MLP neurons of a small language model. Each row is named by its layer, matrix (gate and up: input weights) and neuron, and shows model dimensions 16-79. Each number is 128 + 24 x the weight over its row's rms, rounded and kept within 0 to 255. A neuron's up and down rows have the sign that makes its largest values positive.
A block is one neuron, or neurons of one layer that tend to fire together. After each block is what it responds to, as a language model described it from the Wikipedia text at the highest values.

L8.gate274 [142  87 159 144 136  84 152 155 103 177 171 136 144 110 152 163 153 140 137 113 114 167 143  77 101 135 152 128 156 106 123 129 133 145 180 135  76 148  89 156 123 131 117 123 123  99 152 138 125 114 147  91 140 105 136  99 146 101  98 137 116 122 146 109]
L8.up274 [115 152 134 155 123 141 135 139 140 134 115  99 117  78 167 138 128  85  89 122 135 105 103 142 124 113 159 128 139 135 135 131 114  97  81 120 122 147 126 115 179 125 136 140 141  86  96 144  86 162 154 121 103  82 131 125 100 118 131 129 137  92  92 129]
L8.gate536 [101  86 138 116  87 152  93 165 121 165 143 145 106 157  88 113 117 123 140 111 126 107 142  79 137  83 156 160 157 126 124  97 118 123 121 156 138 123  99 156 124 134 143 119 112 133 147 116 147 144 114 127 116  78 107 159 147 123 123  87 123 114  95 126]
L8.up536 [ 74 127 127  70 123 132 133 199 148 167 123 124 153 162 125 107 181 162 180 114 130  89 138 117 141 121 122 157 136 130 123 162 126  99  98 122 136 115 132 118 137  82 122  89 155  77 166 121 120 128 177 121 102 109  60 106 153 150 131 172 101 154 103 122]
Description: Quote-opening punctuation

L8.gate109 [160  97 165 101 146 144 123 157 135 119 169 141 111  55 138 135 143 132 163 126 109  79 128 117  87 144 112  91 104  88  86 107 120 122 104  82 115 122  93 141  89 134 117 169 130 128  92  84 141 132  96 115  95 151 132 118 109 123 108 151 148 105  91 123]
L8.up109 [149 186 122 127 123 136 158 151 144 136 190 113  88 136  95 131 157  98 124 104 172 111 123 104 129 134 137 119 150 120 108 127 127 154 132 139 128 122 133 103 166  91 108 126  76  84 109 137 158 146 178 102 134 120 131 124 135 160  90 128  98 120 128 126]
L8.gate751 [156 164 141 135 134 145 142 142 106 151 148  92 105 130 135 137 104 127  89 143 119 127 124  99  92 131 102 153 128 134 124 141 131 132 120  97 162 121 117 150 105 146  90 111 150 152 128 107 107  95 128 118 148 144 112 123  83 140 138 156 144 144 164 113]
L8.up751 [132 148 140 119 158 136 154 175 137 126 144 167 110 107 127 150 113 155 187 128 157 126 130 119 164 131 135 124 104  88 132 129 138 139 137 142 112 101 131 129 161 137 107 161 133 140  69 134 110 125 102 139 123 163 146 134 149 179 106 117 127 132 114 125]
Description: Occupation noun endings

L4.gate39 [109 126 125 133 155 137 145 124 153  95  82 131 118 154 145 120 111 111 136 111 133 114 121 112 149 163 108 167 171 124 109 107 120 133 106 104 145 144 140 158 130 172 161 131 127 166 139 118 180 107 159 123 133 101 138 147 143 149 128 154 115 121 115 118]
L4.up39 [129 127  77 131 147 110  97  99 143  71 150 149 137 105 136 109 169 165 134  93 152 127 101 130 166 151 106  67 140 167 107 143 137 152 128  90 154 100 131 123 120 145 117 133 125 149 157 148  88 119 103 125 116 152 150 169 112 137 155 122 116 146  88 123]
L4.gate281 [115 145 111 145 109 118 121 117 147 127  97 112 116 117 137 105 162 166 142 102 150 137 120 123 115 164 142  92 149 116 121 133 127 125 206 147 120 130 108 167  99 127 125 113 123 167 186 136 136 142  94 138 125 112 138  97 104 139  86  62 157 126 109 148]
L4.up281 [122 111 126 144 134 126 143 128 117 122 150 166  64 126 148  62 140  93 185 132 132 122 134 163 135 161 156 113 158 144 129 138 110 106  84 163 155 134 166 124 136 107 145 127 133 132 160 160 142 149 144 175 149 119 133 142 142 162 137 100 161  81 127 112]
L4.gate404 [133 101 107 153  98 144 132 131  85 126 120 140 122 120 119 121 134 138 113 122 111 146 154 116 134 116 105 127 169  91 134  95 143 179 151 163 177 139 173 147 146 136 110 100 107 153 137 136 107 127 122 117 142 118 145 140 104 155 119 175 131 138 154 124]
L4.up404 [128 111 130 109  90 150 112 103 118  91 106  93 131 121 161 188 122 136 118 130  74 177 131 131 102 144 161 108 126 111 147 104 137 112 134 123 126 147 145 117  90 119 103 130 125 119 105 131 119 142 151 101 147  98  94 122 110 139 159 140 121 131 146  80]
L4.gate632 [ 85 151 142 103 127 115 120 154 113 113 132 128 163 148 171 166 125 154 133 100 122 100  96 111 122 172 162  86 121  88 100 162 113 158 141 108 109 139 143 124  99 140 131 131 125 182 176 129 151  86 110 130 140 143 104 147 140  99 145 100 106 108 103 107]
L4.up632 [179 115  68 120 163 144 121 135 134 158 141 119 141 127 109 122 159 113 146 110 141 171 162 144 124 142 131 146  86 140 114 121 112 115 139  97 117 124  95 129  87 158 155 157 154 120 107 103 126 117 120 159 106 134 136 102 102 155 125  99 121  94 136 157]
Description: Fixed-phrase prepositions

L8.gate431 [117 147 141  99 112 105 154 139 103 117 102 119 152 134 148 146 106 144 157 113 144 124 134 143 131 134 147 152  97 150 136 131 102 177 101 132 128 125 177 107 114  86 122 146 144  83 169 129 133 140 130 109  83 171 142 127 126  76 134 150 128 122 154 133]
L8.up431 [170 115 174 128 127 128 120 126 131 121 135 158 144 138 108 154  80 113 123 101 146 121 141 120 171 148 170 105 137 158 146 152 113 186 145 111 116 141 151 136 142 117 138 159 118 122 161 142 128 159 110  53  84 105 106 143 154  91 121 127 151 134 126  98]
L8.gate445 [137 141 123 152 132 162 101 131  80 111 105 117 141 120 139 142 134 119 137 106 125 151 129 134 110 116 130 128 127 142 103 166 122 120 120  99 105 122 127 141 120 125 173  95 131 150 159 118 133  93 119  84 113 129 102 176 152 115 136 181 148 131 129  80]
L8.up445 [123 141 125  78  99 130 130 125 152 131 114 132 147 159 130 132 133 190 119 115 111 101 119 127 132 142 137 165  85  97 159  90 139 111  80 125 125 101 155  67 169  96 127  93 167 149 105  95 169 128 136 138 123 146 104 153 139 118 112  78 107 131 123 170]
Description: Action verb and gerund pieces

L4.gate298 [136 127 122 150  93 122 164 148 165 104 121 102 134 148 154 158 119 143 129 171  86 128 119 142 126 147  79 121 114 176 140 132 137 105 132 119  90 131 152 169 146 183 141  96 129 145 155 179 142 174 178 129 126 122 114 132 129 131  99 132 144 147 114  98]
L4.up298 [130 153 103 137 108 133 115 156  85 110 124 112 137  89 118 145 129 163 153 141  88 147 133 140 162 124 156 159 134 133  91 155 105 117 136 132 110 115 113 150 113 104 126 124 108 101  92 144 146 102 166 156  92 105 157 128 135 141 171 130 137 141  89 122]
L4.gate313 [129 165 106 124 106 110 142 142 147  63  81 115 134 113  98 165 127 142 146 131 102 178 130 147 127 169 136 138  94 149 106 136 135 125 152 150 159 113 105 151 139 144 142 105  77 155 138 126 154 123 102 139  96 121 126 115 146 120 106 133 116 118 126 155]
L4.up313 [141 153 103 148 139 119 111 131 101  95 105 131 147 149 174 122 134 140  98 162  98 142 121 137 128 154 156 127 151 146 111 174 130 108 133 166  73  91 128 107 156 125  99 150 128 113 125 126 187 109 118  71 114 124  89  92 108  84 133 159 106 145 105 115]
L4.gate500 [123 197 154 124 114 112 115 124 101 123 116 145 143 117 148 102 129 136 168 112 115 166 131 117  97 130 126 117 110 128  97 123  86 115 119  91 101 157 159 169 146 122 121 141 139 145 154 169 132 126 125  95 110  85 103  88 159 127 155  97 132 131 140  92]
L4.up500 [137 175 134 144  98 146 136 109 104 155 103 103 101  90 175  81  98 133  99 126 111 143 159 152  71 117 130  96 141 119 105  97 134 105 123  86 147 185 147 168 145 145 104 137 169 112  82 121  94 114 153 125 105  82 125  91 145 105 125 122 158  98 162 143]
L4.gate745 [116 129 118  98 148 193  90 133 112 140 132 115 107 136 136 159 103 129 162 146 131  80 152 123 117 125 118 120 117 154 146 138 105 117 179 107  92 119 134 135 120 151 116 125 145 104 163 143 160 151 116 149 140 126 122  98 138 101 124 109 153 130 182 111]
L4.up745 [ 92 114 162 114 122 127 143 141 126 107 101 105 129 145 151 132 146 180 147  93 125 134 142 112 109 101 142  93 139 158 140 133 124 136 116  85  53 111 109  97 130 146 138  95 180 154 143 153 154 176 140 165 103 153  67 115 143  80 129 148  94 125 171 127]
Description: Boundary punctuation before content

L4.gate190 [ 98 129 104 117 124 119  88 139 102 139 146 130 138 154 136 107 129 127 156 146 124  79 133 100 142 150 145 143 108 158 131 117 155  97 136 106 147 129 150  85 159 137 149 140 107 112 167 133 117  96 155 149 146 114 121 137 116 134 127  97 161 142 116 125]
L4.up190 [ 88  74 137 145 121 100 114 127 148 155 143 134 172 135 111 102 162 120 130 152  61 116 143 132 144 131 114 159 136 164  98 100 103 128  98 156 126 156 137 108 158 156 103 149 137 125 120 168 147 131 123 101 138 163  98 143 103 128 122 116 134  84 125 102]
L4.gate394 [122 136 194 101 110 127 135 132 132 126 131 112 189 137 147 146 141 106 136 109  91 172 114 141 127 142  87 157 164 115 119 135  85  80 154 163 123 120 136 192 106 130 166 146 117 166 141 118 122 134  80 149 122  95 136 106 147 141 128 134 122 108 105  74]
L4.up394 [141 124 135 140 142 102 103 156 131 163 128 133 123 116 102 138 133 106 177 144 157 112 130  55 132  95 129 101  57 120 158  85 154 115 124 147 143 136 116 155 138 139 103 109 129 141 123 166 137 105 137 117 123 121  95 145 125 156 145 159 183  70 133  97]
L4.gate501 [128 115 122 121 121 145 138 136  79 126 110 107 111 135 103 129 137 110 104 116 160 123 120 146 146 148 139  65 142 136 115 110 131 130 132 168 163 148 153  99 181 124 133 125 140 126 108 111 116  72 154 106 158 169 112 137 124 115  88 116 124 161 190  92]
L4.up501 [122 138 105 122 125 144 130 107 102  59 134 148 137 115 138 132 115  76 148 119 192 124 111 157 123 134 120 157 132 124 152 103 148 105 140  94 129 139 106 106 145 138 167 110 119 107 118 123 117  96 117 172 102 141  95 125 121  98 121 135 102  72 121 132]
L4.gate736 [132 149 160 137 130 109 112 120  99 151  75 174 106 117 160 122 161  83 132 100 141 103 167 104 141 144 117 166 149 127 136  95 143  94 154 129  94 152 102 142 129 185 156 119 131 130 114 164 148 145 116  87  86 119 112 133  87 111 151 115 105 155 117  81]
L4.up736 [ 83  99 149 123 106 135 187  88  86 134 111 131 113 147 117 126 116 140 127 101 122 160 145 139 138 151 141 121 122  92 144 113 142 136 137 124 116 195 186 134 104 164 160 161 107 159 109 159 144  89 109 136 125 100  88 115 170 102 117 128  88 119 142  70]
Description: Opening quotation marks

L6.gate103 [ 85 105 142 125 104 137 134 158 133 126 137 100 194 121 102 139  85  90 131 164  84 102 162  72 146 148 103 139 148 156 138 146 139 104 110 129  86 139 142 134 139  91 122 125 101 111  74 146 118 131 118  97 120 113 133 138 151 126 127 124 167 122  85 137]
L6.up103 [ 80  97 155 133  51 116 132 114 142 193 115 130 141 134 111 160 111 127 155  25 111 197 109 123 129 159 134  87 130 132  73 118  81 143 143 137 131 115 162 146 117 194 148  80 112 100 105 118 141 132 152 143 121 105 119 101 105 110 172 147 114 154 148 120]
L6.gate303 [120 131 108 135  94 123 128 153 134 138 146 120 158  86 128 131 127  93 152 112 151 115 142  72 132 166 134 102 149  88 124 157 129 164  85 154 121 151 101 127 183 153 123 148 126 122 114 170 147 146 160 117 100 135 128 124 122 103 110 124 141 149 141 127]
L6.up303 [152 115 152 117 131 133 135 110  98 134 149 135 120  82 158  90 145  97 133 164 155  91 139 128 124 131 131 133 150 109 118 116  60 171 128 124 124 136 130  97 144 144 147 102  71 105 121 140  97 135 127 118 115 118 160  86 131 112 172 111 120 155 125 110]
L6.gate362 [117 101 125 125 122 166  67 170 129  97 177 152 104 167 116 152 149 132 136 138 110  92 148 122 130 123 102 107 108 153 145 106 149 142 124 120 115 127 162  69 162 154 108 170 103 123 163 143 134 171 146 132 122  69 108  93 105 109 163 126 125 129 135 157]
L6.up362 [146 133 143 107 138  99 183 157 125 156  79 135 103 127 166 108 107 115 153 139 117 156 124 136 133 171 117 164 157 142 107 122 140 135 133 116 131 149 110 121 125 148 139 123 118  92 111 141 170 141 113  92 138 121 166 149 123  76 105  90 182 131 114 107]
L6.gate474 [ 95 116 178 134 155 141 153 131 130 129 135 144 154 107 123 132 101  80 171 154 134 165 127 167  97 104 115 133 125 142  87 101 110 120 135 160 128 123 100 133 104 159 127 165  98 126 100 141 104 139 176  96 148 153 121 129 136 113 130 132 154 115  79 167]
L6.up474 [ 92  94 144 163 138 104 105 136 134 110 109 159 132 118 119 151 126 128 150 134 112 172 140 123 133 104  90 138 112 120 137 142 148 173 118 189 152 106 153 137  93 175 162 131 127 127  78 161 139 157 154 172  96 138 125 133 142 142 133 131 125 110 105 128]
L6.gate500 [161 138 142 147 162 153 135 132 144 157 148 165 139 113 133 138 153 116 102 162 146 146 122 120 101 115 137 126 113  97  89 118 119 112 128 143 132  99  89 147 117 137 137 100 141 151 148  96 122 156 150 126 171 175 100 134 144 111 133 134 129 109 116 182]
L6.up500 [120 111 118 111 123 139  83 109 126  93 149 145 114  78 114 161 121 138 136  96 101 144 147 153 115 130  88  96 158 154 144 124 119 150 126 151 140 111 124 106 159 108 142 164  78 112 147 124  97  92 119 108 115 111 154  98 123 169  89 110 107 114  95 150]
L6.gate507 [143 108 110 130 144 136 151 109 144 137 123 128 119 111 172 152 142 107  77 126 136 138 153 143 164 123 115 134 135 114 108 142 193 112 108 149  98 131 137 115 119 113 116 153  98 134 118 155 114 140 128 138 168 129 142 117 134 123 130 126 119 158  82 154]
L6.up507 [ 96 111 146 160 186 158 100 126 147 153 145 133 117 146 111 131 146 114 149  88 130 105 118 124 135  94 107 110 148 143 161 156 119 156  90 133 145 113 144 118 154 145 153 156 122 139 139 134  92 121 113 151 110 152 107 101 149 102 129 130 107 109 124 132]
L6.gate672 [144 127 104 160 131 151  88 118 136 149 133 112  96 124 118 145 131 129 148 117  90 162 160 147 144 139  99 149 144 175 140 108 129  94  94  70 135 126 158 153  90 134 146 145 114 137 123 134 129 125 161 140 159 108 121 130 102 129 143  84 100 119 140  82]
L6.up672 [165 103 116 140 115 133 123 127  85 197 142 146  97 129 134 121 115 132 119 145  81 158 138  66 119 129 136 123 109 139 146 124  78 129 137 146 130 155 134 118 116 140 163 108 188 145 151 156  91 114 166 105 155 150 124  82  91 119 101 122 112 117 130 104]
L6.gate720 [116  83 164 138 159 119 140 129 126 146 152 185 147 134 150 117 132  91 108 144 108 162 140 156 102  97 123 148 125 114 153 131 132 158 130 156 150 124 135 117 123 157  80 119 104 130 137 168 131 141 134 122  75 142 132  94 166 119  93 150 102  84 119  91]
L6.up720 [124 110 157 127 112 169 113  95 143 150 143 142 169 129 130 105 147 131 162 160 111 119 111 134 173 167  94 102 117 179 164 107 103  86 122 124  92 121 160  95  99 176 149 109 138 143 105 143 106 132 130 124 160 166  84 150 115  88 161 135 125 115 107 110]
Description: End of competition names

L6.gate43 [148 135 109 131  90 172 164  97 133 118  85 165 141 111 109  93 163 120 120 128  84 112  72 132 132 131 143 160  99 145 151 116 161 112 137 184 170 110 130 104 160 149 123 126 142 137 120 119  70 145 131 126 168 145 122 144 124 139 120 161 138 103 132 114]
L6.up43 [151 137 111 130 104 122 102 120 111 127 119 164  94 175 128  95 134 173 149 141 105 131 123 135 125  83 110 149 131  58 128 104 128 140 111 131 162  86 139 138 134 145  92 112  97 157 160 134 110 121 110 100 168 119 151 108 155 137 120 149 105 146 161 100]
L6.gate351 [ 95 136 138  88 169 103 143 118 112 150 147 119 127 146 124 123 139  95 107 174 138 124 128 125 107  98 109 107 139 107 167 117 174 118 121 152 140  99 144 110 114 138 141 109 185 116 138 170 121 129 146  76  98 152 101 121 112 121 124 123 125  47 109 146]
L6.up351 [ 89 108  98 132 134 137 117 165 109 138 166 151 110 110 160 143 124 114  95  95 158 149 173 144  76 115 120 101 129 161 102 124  77 142 126 148 113 154 110 112 133 124 126 154 105 120 101 139 142 131 123 110 115 143  85 150 124 106 104 142 127 124 149 116]
L6.gate529 [157 147 125 107 114 139 140 160 121 163  82 136 113  93 152  93 134 122 123 123 138 122 143 171  87 112 159 101 103 112 133 114 133 106 111 118  93 140 118  92  79 130 117 102 117 122 136 131 131 121 128 127 143 124 150 115 120 123 140 146  82 104 173 126]
L6.up529 [124 158 119 138  84 156 144 124 121 138 116 122 133 123  99 139 164 153  96 105 123 131 134 140 147 153 130  79 131 134 152 139 148  88  91 117 168 134 123  95 155 126 139 142 149 114 128 149 116 138 146 116 142 106 115  98 139  95 140 120  97 115 124 145]
L6.gate588 [ 93 164 157 135  57 151 135 117 113 124 134 120 113 151 110  78 100 133 138 124 110 139  94 139 127 138 127 111 142 123 104 128 158 158 144 121 170 107  89 118  99 109  85  79  93 106 125 169 154 132 172 101 155 108 147 105 138 166  95 143  96  88 152  87]
L6.up588 [129 160 131 123 112  99 150 105 121 131 108 143  75 138 163 117 137 135 100 110 117 150  99 117 127  90 115 108  89  74 174  97 137 174 120 156 108 174 116 147 131 106 102 143  88 129 103 222  98 162 123 101 153  89 135 142 117 122 130 105 127 149 105 109]
L6.gate589 [107 122 159 154 134  92 152 123 143 117 142 155 112 154 114  82 109 142 192 143 112 111 155 127 163 102 118 100  91 109 148 145 118 109 102 134 106 168 137 110 122 134 100 117  91 141 144 134 132 141  97 122 148 102 127 114 127 162 140  86  98  73 127 134]
L6.up589 [172 137 123 126 149 134 167  93 133 119 130 110 110 133 135  80 120 157 134 149 139 194 121 146 131 133 160 161 128 100 113 161 122 117 141 142 143 137  90 100 136 116 117 113 124 114 184 110 126 150  95  98 135 121 149 115 200 134 130 115 170 131  84 114]
L6.gate666 [115 127 131 123 107 116 130 113 155 165 115  70 141  88  84 122  89 106  79 140  88 134  87 139 143 104 121 120 151 146 155  85 159 152 182 134 105 154 135 123 144 116 173  85 104 150  97 157 136 181 153 109 101 125 137 118 119 133 132 114 150 122 134 152]
L6.up666 [109 111 136  98 110 115 149 104 149 148 125 100 109 119  83 146  96 100  85 120  75 164 152 149 122 127 109  58 147 153 128 139 150 137 116 154 150 129  82 105 175 139 116 107 110 128  91 153 131 148 113 112 146 133 129 138 114 145 144 146 124  67 130 166]
L6.gate736 [127 143 100 137  97 108  99 131 117 122 116 120 161 136 142 131 120 133  87 139 160 124 130 108 142 118 103 125 158 138 158 135 112 117 130 144 193 105 178 121 129 128 133 183 178 168 109 118 101 109 160 159 168 103 125 109 165 161 127 100  98 147 151 133]
L6.up736 [147 145  86 102 106 155 120 119 132 140 143 140 107  93 120 105 112 130 101 155 116 135 140  87 118 134 139 141  94  99 118 119 116 177 138  98 143 149 166 112 141 137 130 153 132 123 124 146  93  83 142 174 148  74  95 111 172 192 154 105 104 134 108  95]
L6.gate764 [145 132 128 103  95 158 116 171  67 153 115 189 122  91 106 110 137 122 153  95 138  86 104 105 153 136 117 108 118 138 105 146 128 125 127 151 103 148 155 169 110  94 132 122 118 149 124  98 125  87 122 117 146 139 121 139 177 178 119 149 105 140 100  88]
L6.up764 [121 138 172 128 123 125 131 102 105 110 135 135 152 135 158 167 151 133 111 113 131 114 116 138  92 136 128 130 133 100  95 119 138 115  95 152 137 140 129 167 127 106 122 129 118 134 105 158 110 128 153  93 117 141 125 141 130 128 122 127 126 114 149 130]
Description: Clause-opening subject pronouns